config.toml
d_model = 256
n_head = 4
activation = "relu"
norm_place = "pre"
positions = "rope"
rope_base = 10000.0
rope_fraction = 1.0
beta1 = 0.9
lr_head = 0.00654
warmup_steps = 0
decay_fraction = 0.836
decay_shape = "linear"
MLP neurons of a small language model. Each row is named by its layer, matrix (up: input weights; down: output weights) and neuron, and shows model dimensions 160-255. Each number is 500 + 40 x the weight over its row's rms, rounded and kept within 0 to 999. Numbers have three digits each.
Before each neuron's rows, "fires on" lists the tokens most often at its 100 highest values on Wikipedia text that the model never trained on.

fires on: ":", " l", " m", "^{", "\n\n"
L5.up164:508473570535485518523523549471483550499473471489508504476538409445498428499464514479476530442577524447399495454530522490448498506468519548497465523512500457512532471525551533540502496477484436507469511487527551607591543489551500444549542561501448485486474525480543552457426547475470476512
L5.down164:520459477531481509473452476451524421504489482512497513406459542514539495527490511558465472492447487500460493528512483572497481442564477515484488448492504514529523535442473464477522446589509481529451570429465445472490497530477479524567480442446450505515511480571494453510546508483490513488

fires on: " also", " m", " re", " and", " rem", " played"
L5.up177:467554515538513474501516560479397419545495438524535469494518484446512461515513533464449477549462549505521512548493531537501528498474535433486476478514521532479555480502455513509503597487505577552498474494437502442574496451491546516486473502496461505466520478509524428474573475505492477598
L5.down177:541493612490470536535469424549498558489565550429494516488511571563520548480492460510550526500533496435454516471492485493535488488491534502486456528491413497568370507534562489525535432497541456529570495484578511441437532501460446491484453516532548498495472443586477471454417554473504538492

fires on: " in", "w", "he", "ish", " of", " Year"
L5.up607:484528493476417476509477536542474501524492433542522508466503595564520546461474464495508482482547519463522438522457424546502521510388514520410502470489503468454485540510480450381430481533608548476423471578507476497492452499439488519508533504479550508529462488519499508523500483520569559583
L5.down607:453532494459474503518537506459522507484442589535455482472474464431467435519582554576524491524526463518458493473480475451406491512501486534528513480574445554456507494553522511489548461503492493502517563503526560496546469496534462508485516459461519513521454496525486538515458487470547410472

fires on: "-", "es", "ad", " -"
L5.up539:486496557559466542450504456474502563565477479499526561353533516580490510490562516508509511518504512569451512502436544498494501489531493486480402530528410510486473498557513449533531544461501515489504511549545527521530515480461435481476530498483509511441589490470355532439462536560473494540
L5.down539:511531491417479492520495503499537460455601549567488414567556458517519531524455415495484460520508495508557456497593498508507487527569569503560579533503531517485519534529465474423482516471532490447519500539479494561533505500540562553484493478511425491483489497516564486512491548458582520503

fires on: ",", " H"
L5.up737:487521488552551549448485561466557578485569506468529572524520503502518456417500494487544487498585450486533485553514439474553400456477466447420494471470533495455450554518484535420490465465506456466478485535533438443535543430485460442485481510488534570547521425526494439441511432515585485470
L5.down737:507470490493485487475502408527555490469531493484439542491467582446559530468542531524528511567586503541436474430506512416478540506516479486445474452476501470507483490447450491482508509503480543510481514515579547464538541543547513533530468555493490472370447484508482539500572532542438490505

fires on: "v", " rem", "m", "l", " var"
L5.up216:476434476522449539507454494526499517458515445520491551463559455488493512418446543543501536557527515519484489483468502559458515430476441550478436541529540490574511433501436527470537510554481476474411532492443484415504498464520487510554496508526569515509511458526469478433501574556576452510
L5.down216:461467493425405485464486509491520441465525494544531518481481469492448502492560473546515504514528494497526395492508498482434420504436514529571572603496453487504481547557544503519548521477471567486540498465472471504495497508582503523464519505393519489539512536521509455462426524533492503572

fires on: " H", " D", "ot", "re", " L"
L5.up221:505514491559480536483491516454445469514536524400487524498482546424587458608468499467527446437477485548499448504484443518504487497528499439497459486501430546459508459451473480463496558529434479426532497495479513481437502459501558484493520526523521455467539498483512430489532457503541539382
L5.down221:443439468526515465563446467493565517505473549528511510504544505439490603508596502482479531499457541475548510466543512492463536500598484567441524450469551437428487493538542480490538407471551528540503496474543462454502441530533509518519509477469491556508491542569500542510528469513481457580

fires on: " and", " at", " of", " by", " in"
L5.up385:495499518489503545527457518520540535523531518441499541493455504458490524519522575488523515523510514402553546454484468517489515521528514538519477543508512499459575557565512440447487500465524527491580541484511519473501528576464477467459455499516469482501452493517525473547493496500463542536
L5.down385:496545507465443504459583495514406546443511475540432547526514467518529463523522483467480503529504525503542503546495434487510491495482482531611448488478469569528468479484444524508497540533490477553531457457466520524450585466507586529424535524544489575542468496457470487518494447523471505475

fires on: "0", "200", "6", "ur", ",", "5"
L5.up129:529527562524560520559578492509477502532546527555559501498551528508431471499525522557443526576558512515472489508543524504509505512537524441459520530499477517416532494547536520583503465481531540505524507443460477574460465441482492513527583504466566542508613428407450476464531481426500473505
L5.down129:500518477519504480531504481477527580557517440535450507536523484491484417491494514479523476442492481434492460454515472496489518501546557521462506470494523547535468487611511448473395555500483540522492544519460490581573468436460497511515526483502477482517511576587506492559541495583482559511

fires on: " in", " at", "ended"
L5.up688:505475560508511517453568552532510530467456557566509495523379517565472507419452488469457476514513511585509493566405512467535442509502579507479550477492490519508482452509409564442506521555557524421539535503525460496483413451435484542464483497508530522494486505559458399484479427507472513563
L5.down688:490548504491522487574453519499478508561518453427441563474610518442538501517561499503550517510483470455479495471566521541482517539562486456557470554527533522488476542560547504480481551484473521610460431487467517570494547537514478461557542497562476465526498486474551568563551553476496523435

fires on: " s", " m", " e", "ens", "th", "re"
L5.up35:519484458492526478536439600545489540507483396527478494508493439546460521525549511452522464481510495495442474507447457462420481470472509420498496503560423488503516506517538540480479435559478502491561548519503441498542488448572491455524488502519487481470489498514502501516499543500564512504
L5.down35:501499559444410587517557435555481559605541475451474518527496473482467508504523515502448520534504539558496464557490529469509571508467560486571542560555519488515496510488464523473484462502474562527418515510451540464541483480473473539473538574523521537529516470572528475492547512494501501506

fires on: ".", "al", "5", "ur", "st", "l"
L5.up510:521515464543488545465467524526495494510487477548484483519411507534445519509476535507487482568504508533490469433492409505442483498505468524468547565552558494438501496460446531468528480512555551399492483497515524525517488448441487465515430457477461492446549524525413490509507501492433513400
L5.down510:412430529445548523486465583505483460508466533570483525465474530548511522481530540446446497514470473463536536530517417542464497478483497512473501495507495516490500447500496527509441523540467544562545544493495458479496489503523616459596534488477525405509464492582443449447484471464546495550

fires on: " ", " as", " of", " in", "ed", "ied"
L5.up621:504475527533481550502442501499469511475528558465522546532498435443462563480533480527573534471515532483541462531529457517513479500576507467526512533507522522478484381450502522480454614551437516485521456534495467508514534506557541473551514539549441548503563511516459533489551534494448548488
L5.down621:449503443517433475538565534423505473549515522536520468393508538415445547438582488495455510499481424559519510583511571552497500504470540509500514509543483604484445540526499529585489499499488474482450495584544497538483563511485492502542481456503565535478447500483494499480514480552508487482

fires on: ":", "og", "ag", "om", "re", " m"
L5.up487:494541472449539505509451537482468522532503517537518533511508444451496540505469513555487453488477463449504518435471516449548535528571471486502528560572440412549476613492536520434550460506476477607452492471466563443527585467451480446523532516565466491479536555558455488478430504436452449503
L5.down487:533577505540482555490535468568483441438446531493494440553487560484572580451460500568451487521525522508489603491447495518474524501475478509472485577500598482484483530521518457458533428495527504606478458431500560489570450484503562531506431552474536476434554510513473549521472543532512518541

fires on: "ro", " |", "le", "o", " to", "e"
L5.up226:493431478485517528537473491571489522458483491577539487555474434537460499414512489513495467505482499485532533570512500518485488527476535521468445467501476552481550495519462477506532498562406485517529520527529516459507489481457446517644447508458521436564529555389568516526511484566540564469
L5.down226:402479484533480491479450502409474547464426455476574479532453461441464533517501433513547485523448509472545477530470421494495451486464463463521445518426491454490495412505520557573455539442531550523504489504523500546506489522525442486469528555514491534539486523527538565440512537471566446536

fires on: " ", "st", "i", "a", "in", "ect"
L5.up615:479450498577463469503549470494475413513586519449453530377466437496423527593549549532565553488533497548444448444539479503485528470522492466530432531568492463532499491428571466541517558530478466400511454478469555589543504517535486503542420474555498550476505505507451491546530481482425610479
L5.down615:547508505444484480503561499531496612474496539551425502524578427478516508557453468497438498524515490494473489500473426534463508546488487474384561509480504526485470461503510497458468510524519518541554484478530513506448505462475485454486525535471475474578492475468560508510487434453488501438

fires on: " O", " B", " W", "ou", "c", " C"
L5.up85:564403507524447474518535453575468536511435439471436462479490535463495485390485507478549528444485476523523547527452486496513452544434515476480462470466403496448519502519480492503558488517492533512410531478513464497456401541451402476503570446494538496566490532456435521517439491489506631476
L5.down85:424501492507523456580512546530478489570503485546557482447513504477468512476452516489499428544466452515456531564529530476516592509500505488490505482510534454502462507423541484547562535490488515506457557530530521546456604500544479485451421504503474437520543506476517528461524431489461401481

fires on: "er", "or", "other", "ife", "ate", "end"
L5.up220:503512476535545500454538514524571510453500468483519472455493527493502513540467486481516516489584469498532517540446506510470532521545529529516539468587539552527545558511475532497432534498417539455484483504456471500501525534580382496490563426498452565492491518493453499504546524481505518471
L5.down220:530519546489551546511479557518487434528453530571470453496505498563522499444503550447527582477485522548526502525510503514537544429498586462582529544462468469525484458479476444485539505502466487529437511526546473536491530516460599489634488502483569519460502452500501481462491402530486486510

fires on: ",", " and"
L5.up115:375494544576505509505510542457500517507495490465551526527528458504478514532507513479480479567489516483486528516531470557435504435478528468521444540506538507477482449453528510600454517607524522543460509465444577583493498465494521459491592562504493530527554497462520528485569496517495489507
L5.down115:436530529448518485479468526510496558494513543458512536541531514491452504531488508520506516486539512602496502500484511482478489519431466539520519520506494482477477558553519487507518513439526487553512468547537474549498517540493471460460557560543537527445479529507476557569444468559522520464

fires on: " S", "ed", "s", "led", "k", "ould"
L5.up114:490426508437519493446452482488473498500486450444488476573532493485484520528479500480540502534467521530511504499537485453478526491470441461565559493517508482509517520552424442407483485550505479568528439458510520511487422519478518615533457459495442492450521550465430457460463511402438513520
L5.down114:539482532517476468450485454473534511504566507439484505476498448521522570454422515484495540537520532484531494467541526518507509531504470515447502479548391501481482442507480525417526486531446471497449442520455488466467504572404473510577476481486507443459470487477501548561479541556555493421

fires on: "g", "m", "s", " pro", "v", "re"
L5.up54:482501535508447556467592495472456477437517447506438431503505523463555489449425464538610497502477529560538505537498505471445541511549496527540446604484541517531514496498421480475584528570503479517524527465484501508523504465491506485514485480472516504499525473451526501515447493470430522486
L5.down54:523521450544505516544453458535495494469480513475454555503516514545499559502516470492492530481476485451586476518500465456462541482463467558489491525462474476515507516570547539546516544503501494481495506532516458487454510428495510503559519529475508488497483479544486503531589537531574437583

fires on: " l", " the", "=", "on", " an", "ff"
L5.up702:555491513454557517498548536540524516483562481523525464476535449513488540481517455476483535536570593575480488510559500480444521489515512470526433541532502455447460458484424495545498513507498513435486494431532547482510447513452516555452516509442559502436535559471473421509556457593504498444
L5.down702:485505459563565491486530480554499508486504488481518529526436432499434476479440474505531480474502372440569546518458512505506516513527446519529525519502439524567520472485456534427492514465426439492475563518520470454567527415532471483583501586578556448505446471578524499500504537502530493460

fires on: " St", " H", " Bl", "ich", " K"
L5.up620:552474547483481526517467509469498524493532511492488462423506508485556432505499438509526550485524476515408448468477423630537529517485495423478420476495532558530442495481544468493487483482469543533512523506573507503553448506422467488495536471521547503438511554414504471530520498596480545514
L5.down620:455518513523566537506485541480511493457482466427495420424512534502486561520450508482503524503423489527485500481532510457477460518509510547551497523487553532506510511480431548550513450490536487541503489514460470463447525450411507392512470525492543587497477473523483518456438590440598465530

fires on: "n", "ern", "en", "od", "est", "ion"
L5.up638:503514521471567544503490483478453408547519516546559546396551428531468519569537535497449480518442490446474542540471444509509442497480626511515503513526541510525489563543461537531439484487538501518562524497410460495484471566578500453485458512602538457485476500499439542470574523573476466457
L5.down638:512558523587489434488542517467542533511409508547471436510463548538466560474375444451466484495567485507493476440468513451539561487536463482524511512495512505496515404418512455465485504525508510472543454453571481527560550506475561566492501477475481541428570492535568414446508465464410532539

fires on: " ", " of", " (", ".", " that"
L5.up180:519509523506547463490502521546481508533588521513572517547519497542525481479530482490587503535502459460534553512469468558567468522482445523535467460475542561486511456515499468457502481530431497494422470479423527505527474471500524553534444542500491491490509498427445551477506533577482505390
L5.down180:565440445476416516496462513536517451468481494543505452492496466479441465510513461481496507470403473517560496461536483566464510490565513525524499558567454574493499551487481502486492535438543511515507373503496517506527553543470486506557485529470513456478433553519554445533518509460450500529

fires on: ",", " in", " of"
L5.up642:514493531529470481427562569494503489529461518506517544452487578522509500454511530497477422596516457461489564528448507565453500554528497495454515537500481468467571471518477528542474457454537440486464504505515416491459515526492502464465502452524496548513530408426500483520519485473492498445
L5.down642:588506451456528491455431414558537463483510420430541524471525504501497511498487572534431482464564468498465485455541455469497455512435506516437546445518488529514489481513485543486492460525472587471534511477462475463487513502541483456444536505498520537500401480505512506492574485454545519452

fires on: " (", " inter", "-", "ter"
L5.up560:438521503522525431550554501495466466469458513448522502540521492535493570578455471475474452492470479498601520456489502517430506457509489563454514471499538488482489490470421538539529505428560554535444487525507546507500576517538549460520542499457460486561489483396503584450541570459473482473
L5.down560:487426618482529514427541542520486485531529506533426514454536559524417568455482469445477547501496449558554548653484431512555538520548493430380564579517521512550430518443518513425515462452481452537532559508454537467499517481501537438490520479527477489515476532537543508501531516493480473476

fires on: " s", "ro", " f", " c", "re"
L5.up155:545462363568508480563451592527503508516465520487479578467595494510455550493487533461481414495564630460456525487488506471506516542442523525531466528502473519472477502530582470497500539513492539557461480544520431451508451518525433515513531443527492446555496473486525501509486536516483481411
L5.down155:435467527538466479493468424457450459489539484506477467529493515469515463469552426439561501406496513531458495504502476480452455472449515482430517406561482508458500490489528468486499497515449505427532467490456502529519493452535486533432509527476525553482503536498421558478471489408454475497

fires on: "ed", "ived", " for"
L5.up228:535468512534538528521452507509340502479483501494509508473586458475462544499466505536553446444572515511539430479492467522508468510474505544453502479475514477487471498499488523511522508509485510503426517491462491506501487488515469490472456516550555487520531555505497411510479547533467489473
L5.down228:445372383470455454529403467509610525506496468390516545471519473463537516488638477487457488496436522472443520533544522494498499521484486458553542521501564511476474494568528485498510506534500554546515496531466489552481561430573492481481515551495447456478548467470472526501545384572534547555

fires on: " inv", "lish", "v", "ac", "),", "ed"
L5.up189:522461524524531540443490540547508445554510480480480530509494496507511480495440535476511457558506519483502548492467606617535484529480441513438474477444583509438519452513548525471554457511496476594499486480514492466427496532500481538527455508514486477589480530535521444481497503561410445519
L5.down189:485477548546420528473455548422475536482501448491518483538550501492497507500489533474515466390518503463454455597569589494466474477417571464482523533527419518524531497506498519538555501488538435499491522514513544569523505501420453440444489471476446571460515447500469562495487490451507534484

fires on: ":", " ", " (", "?"
L5.up766:531500561482547515532507518511419476517510519452575516524551547571529497562496503545532560502506546480489502503487463565517442510537420502526519476490505433473583529517477637550496511499565648472499456508460548487497530538460570500458581547475534464499547552529488433521441487481461504511
L5.down766:510490466500447478477567516495524535562487555513517453525585497489422531514502439486487495493428553482432536469569457513485491486442481435508524446527471524468493518511482488481508491482448472546559543513548442501484507498548484471553451579516573459529482580508498463516491464437562460455

fires on: "."
L5.up141:491482483475487442528546530480422492515427424459579489543421498476481541520580429492487516556510507527494460548483481536466482484477538507519551464504529535450477535553554523497456469462508457437469437534569495512472421536495516500524455557499484471499488474518488501470560459481504503553
L5.down141:513446498505564551447520547515487531502500541508487530461499465480512430498512556503508495500524531489499488465515523495528434455547523546402532504447517415453498460470425452470491533543545486531484455550565501479509504485501531504482508491505500521534520449517434464437457491504393436539

fires on: " s", " P", " O", " ex", " S", " B"
L5.up458:468417378498514518489488465455484537447532501491465530482521477453519526494547510454494476517466489563437523449505478511469457501448517480498517492363468530514520528465482508470557515500520582468571515435588494547574528508546483495500513493516529488511533544515487578546439455483572641447
L5.down458:481512486493528517512487537428463513541469461537564475488460544458389525420428518444468487502519506477522522483558526522499511502524496522448555506491501490435439522467570519433497501489464506479518436538540486489541488532514488549416511483439501468532496493480465498527615543462442485492

fires on: ":", " l", "re", "or", "el", " was"
L5.up192:488511491504552478446501528482425499522524516503410558512541443413486467507467580525524513524494502495476467426536530571522447452466443523452450504514513500539515514508558576516483516457588494511527492473477561529545536464536546499589566520518477480417491496512516406510465635511452466434
L5.down192:483537486541481495491467534532514541508493410541453462541471520482522486458533488488397527510563545502471445515468463495492519540482442517528493512470431484464524485483443434443526450440580541471499476455507492431478514519539457480471497549473465483520529555609470616447449479525533473527

fires on: "s", " of", "y", ",", " people", "ren"
L5.up249:422503535553504449444445462430473560526468518433391500512451536565472549496481539512528487452543437466506491532496525503468460528527547411498472563439519461478557487667481507497471503507537441491481449516492560492472542483484513495441490498478547576500503502445452551579492512520419551493
L5.down249:515521461457488532435448536531480539492528523573579469506514530477503507539474522494426517495519508468465494424505468513499465466524496472499496452503438543510508503473520475506546522489546499578447528501556495492459447500522526536569548498512537506477495486556484483407537499529515511490

fires on: " S", " L", " R", " H", " s"
L5.up7:534471544527494543535498446574421485463535548502427548530451524476521547539552484543448486518525486512446479566506503448530484516419462459438481486518522550500481513442521458480502471529509482514584549564486496514514454520504479539524435524519500503590526503424481396526565415490442545463
L5.down7:509463438579507432403494468460556565484495421469572548467506468514523443493450503500557551548489483475539515511469473574518438536529521506530458509465442452535527510541449522459507576534508453562489479413533435539463504482519473494526477465551434503538400537472517479481446588511526519506

fires on: "or", "er", "ian", "ern", "ch", " in"
L5.up10:471528440516504453478551472496561510526458528535489487529439480488599524497543504456481570454511469432499482462487487536584459483532488510480547463544524572474565506536507547490529520500529548482521533514539471530581412498454473523483453482500473550425513445494560447438484485526522500517
L5.down10:595454519497545494481504460458530404538481568501467522424468576488456497481499453516524432559519482468514555502434491485470485503454447545503510517525436479438456518451452500491424509528533495426517533474536483470443526478541495488568462516462544524511416584457479497405499488467481468452

fires on: " in", "v", " for", " of", "us", " by"
L5.up248:465492532467558517480434598522506513474502574435501487479526574455486523518468506499545411494588471458491556462507542456489476492503561535477456457473466508526510527589479512450494506417510380551544482486510445513513519498481529484617504493457462484489472443514516528495497612509527536500
L5.down248:603414486512546475423539506474532521439529535440600531438532432512508489449578524502461501482499461526557522497500524563495442450503490515478526483575534497484557486497446537581488522536460538442495508439562498515475527545543474527494515471581510438408476444448509533483492449554468502519

fires on: "S", "s", "ear", " an"
L5.up152:537573476502534517428545500433464464489457439516570503541419548550532473434497530556506500474519479427507540488578461490499492450507460454455471552570451556536553551492457406497434548460489558513530512498508532510452528468505548545579480501494440459487617466542445492496508557540415461487
L5.down152:443468553499563545501504424521583510587557511551487451479597476561518485449525596473511527632486507437532554517443512510580456513476479448551498465470481504454503508442468510515435465434534497496466520507428506489558465483505508518541475505471523447513515506435514479536453475491544516457

fires on: " in", " ab", "w", " w"
L5.up9:534542535462456549529559489436452527483483508478518510500449468536496513546478412522497448493487541433561490496474504516504474514523435525487519469515522514531546537548584505452496496537525452503475518480557513480451465510486480576537490542468449475549488480508518510542499458466523507504
L5.down9:513501507535483462433479490492566459462588566489488473525557485483483488536475515597547501532543490542432502418442423495495520511494482515533504499473436472478461513472445550494459528538538513425528535527469498500517539477489492476432501516605467486462556562586473485546433528536496500498

fires on: " The", " at", "9", "is", "op", "led"
L5.up326:422483479542484477557557487493430521496518500469472504482436529499523543512541458501514530511503587503591514509481491494521500466438506538513531587518522510501469519495533445539540486501524493507511523507527523495523527497466514472562637528383442455480484469538515477523487492465537507501
L5.down326:556502463384480519474450497456540434478492538538547533517484484463493543439453504509472453477527451542516453458398564491520526576574529476498467492533403474520466531476426476473443525490457466564530506477521417486520444503450531555497512470572543512584512515455483471442476512517495527483

fires on: ".", "er", "l", " l", "\n", "b"
L5.up65:534448471567577529520495511519487477523466510470472467465489545482442496505464457466544485537439504409439524530496456542529546504499461576469544519457483471491543463501498511503519465471546516469522561532522459456584553441465459567478483492413493537476554493558474473529534464506441511550
L5.down65:448498547490482517449579490498419436526444506488458554459484538536497505460525494487504516459553528474490579508527486522434529548459442484477467435496531456488485538430519499489376636477469509475516531546494510448478508530509481491461482434550417486503493567486523449568460518473487420508

fires on: " (", "i", "ed", "pis", "-", " t"
L5.up94:554489503516529457511455498484537541483514457429563489537537465524482549529601494480512512486515511522481507445527491510446468495483396603434470492493487560500410516523519452454450458431489394476430511492507462537511503565575490482466516477521437487574510500447428538455466549528433591470
L5.down94:428537547470451490471515514499433509504451552457513508486490528511549523552482474556594582491473457498488480451532539489488457469486519412524474485506505534469464516504504524496499526533502566472540490482466502488522454523469554453537567556422528477476557483490538426528491517463478455478

fires on: " ", " |", " a", " H", " he"
L5.up587:502477467504527535486500551530493494435469511471499443509488430523495464438512451538440477482532538528501473510500496497503440509546483564494459505542546481447421489479536471515517570497514492446522487503467471561594570494522489455542540506475549521506537510537473522538528540562512521451
L5.down587:516534455475498433495389503501516479485552512428505459494457544568587544513445490515509522536477478553474514413462488514561513556507462419513458504511441494479574600506496543487536465461471477591469503470495455466500528514541494546546487502531531513469419587468451534548511545459488503486

fires on: " ent", " comp", "at", " with", "er", "ist"
L5.up683:503521414510520486473473539500462524452499535542460490508472453541388449499456527522454502466487497449484483503505442501492498462447562484562505460555552502541515553502453466493450588497571567497436539531428493503514514534566458643514470557476508518540528467480520466461480495461496526494
L5.down683:483521616499453495517483422519518463490435484528492473513525492535506525438553574478546451474538479476544554556477538396553410500555435534574478481476420462416535531517523479472529494501517475461492484556503481540547495434471504567530557478454554503491431517500495411455470529600529504504

fires on: "th", " years", "ers", "%", "i", "st"
L5.up268:463494493489503525501535516422427468531463535533538502530507452537438529554473528479484478462462486501428534547541567514484483437582548511475526518478534463490482505489425496459588493483560500495496473497349493483466471509531521466495434469515452428500520530500475585585548508399438465402
L5.down268:513496501551545510530512435525483484457557519476475520537494526542526475456471607449522492508518521521512516376500542528501488555545452524472523492460530488470458453432504544508451511452539490502561487443518569468608441530580494523531466495526451415559520554527495536493468467592465522452

fires on: "ist", "a", "et", "ust", "ol", "er"
L5.up634:433494523461554477488502549469517498465533582476500447516525446456468541559494544568513506506481475506462493532479510559468499520466496509607525517418523474519520488528519439529560491504557484496535482527402506456489476505489473537522500549523492599483466417517535505527508442401507517491
L5.down634:488574503509470535495430457527491484537497599504473476381443504514456461551561526460548512491566486488572547456515445443558490505506452459460494485567507530498531514461463561468537503435483469425475537526487523472491482530424498510503473458424489501515405576461560463521473568499471504464

fires on: " and", " was", " became", " where", " or", "us"
L5.up506:474547594501500502494458506438506442499582526436497533554457525527496469460537528433480468516488468465500488478479579509529500521514541464498512492506498507485479485518440497434529490496441557487476527469537538498507450570556577457433542505465492508459521456512431513565468503496539442561
L5.down506:498468487395474405497528443563484520517450490578519466506516469442540535523470475526593473471538496522511529485454459548531550527466476487481474526525488531533561488515507480453449483468482490503458400540506524440468515437548456501583504463475526507569526464491507493519510530555489519462

fires on: " one", " re", " second", " first", " film", "ast"
L5.up666:487523483494495480495576523626407520512489428484473531522480512509476590537502546454536467490527537457527525464499408564505550577499547532533435507573486566452500473553503502474474479447549512582560469533484513459510516533493499444533509520438504503490551460549566479545509529451494471510
L5.down666:488531476519522515497477459456484462522467467458522490500487487522591459530516462496516532478545514446473452446491578515549439475570495463517535506463444527501437497486467380543504492531503461530467512475551465449515473500536517560430445446503508532455461497424497510472509485496515497566

fires on: " on", " in", " (", "iz", " found"
L5.up285:533520616582558467529485493491465465526513525622491439527567512491475582500515476471456540514466577505506512451484512479560491528529495516451514438464470550419493454545547554424538468495555444429507525507534493525509451435433494504469540499532467482533488487537477503519493475520505502527
L5.down285:526470466493425502485578583522456537503501572448580508528464448488501455369518524532457507506538497483518476586471489448457439407541487487497513508567539479554513572453551455494465450474475446526519428524549508555570559454503503524498512501471511562513488517510468436576487502508599508556

fires on: "id", "p", "ac", "os", "c"
L5.up464:514506546472588531502505485515552503450484501541564420519487464519558460467437502502503525530550493488484536538477520538517446498516453482542573562527523509473445477465568505505488544445591480514556535392534472489469525483476495569462506518471485450523450468485584519442460580451429490468
L5.down464:445430507524378489504472569504517465501584622472516555534492521481500534527538464463392498501480538460485532433516471483469497503505480502425517449555536458492467530533484514500522484515437475462479456517500510525480548523532515549535427500517572489441497483438519544472507483501533559521

fires on: ".", "h", "w", "re", " c"
L5.up525:507525506478481463490521565528418485525459413515502453486489529503445520477533528517478487453505538501480477453467472459448579513453530513550497524592440526465496575514455490522576571440427532452477542556554533464526519491471529485437515584466468616527470523528512550511462492489528487486
L5.down525:569474451542460545439484477522471468521464479459513585510423473563489376471452546482476534456495434447484460502531505508539476492493529507519576422485521477363459538480427513486472529484499516445439443470564532488465466468546553503505506455475509499471507514529472560480501498491485450548

fires on: "m", "ys", "th", "h", "s", "c"
L5.up707:476537595499530445505503465514469484432544530472495447482443481519563487534508495524500508531528456521524591436506499533513506457527444455541458439493533647542433472483536498553530485533500525506489491487540432507468425492545496455442475568444482513527556508483573496631558536492501477491
L5.down707:543447442496561494469430490534405506504505450485465531514531561540468548526462514503501519519488548531517474472487514424550484455482541465465451505503435458459509464457520507446441502472552516507490529581488496498491448557483471489518586474525505494501450553415498485436539502537462474487

fires on: "e", "s", "our", "v", "re"
L5.up265:555473542546508500522460567426506476521528457515436482519494513505527478457384491490483445559505585503513481533466486566516521456467493527512507487437425551473547525503479512526545438508525483443440512536545551471509461507450461525495519518489547507414478516514441551556525453429470477499
L5.down265:534522471442524522495522566533505540494440519483558524539547500470526504465497490586447513544541499516544589476498510551501487498469526414479514520600560558432471542451475517505555447505515472491532478570477497533500490483517470589501493497476482531490570430515521547515518517486505552459

fires on: ",", ".", "/", " such", " of"
L5.up536:466560525516536468487451521484503480492406490520523513491504455462479522470450458471529509486472506512462507496574531528500533541482501516498534569515536564479459405502539536520472528515505487578463535415479486491509519519456497504542562614481502556527596483483493496478498581560441559516
L5.down536:536442530471463536537576378485445551453546452519512511497528498506504525546540519525453563486551563480524477511446593504506505435627489509490488464458506537554608479458503515506488509510487501454488448570473479525520450542516529439484584491512445526450406494462509545548523466444578506458

fires on: ",", "owever", "4"
L5.up716:537533498554504471468454513471556518485493471510451509498509498492548491546539488449490534481499533361506545458498477504459420489449494483520508550504528516458540457481514529375518457458497476441510497510486407442543539507474497483450463525533513520446522509504513548510522469510514536487
L5.down716:478522471498501485494485449529557442431538454471526553452460442526500536450622490491534569536513474459478436507504516486501414516510472469545464520534493529494520480492535489432601454470483530456572488510540573410529523550517484507540512447467441486405378473475510566464565456585549466454

fires on: ",", " and", " than", "ear", " as", " or"
L5.up338:438504466531506459514499513496547471514557559501580500514588582476486496475465464456452529533465540505511495488506539500497438516478463472508548543485473515525452626597506483474434532495495545565504510424479514545555503515552504488467548518527494508553553510469482552491555493550460489470
L5.down338:506539481507545519480498523522513547524510492475480488524457403531441357459532515505484505511484521460586503538438493502529474508551439544567525449475548490482456424441460532522482476528465570500517531500528511484485490497504528468503475509494518475469513540492481473426524531568538455579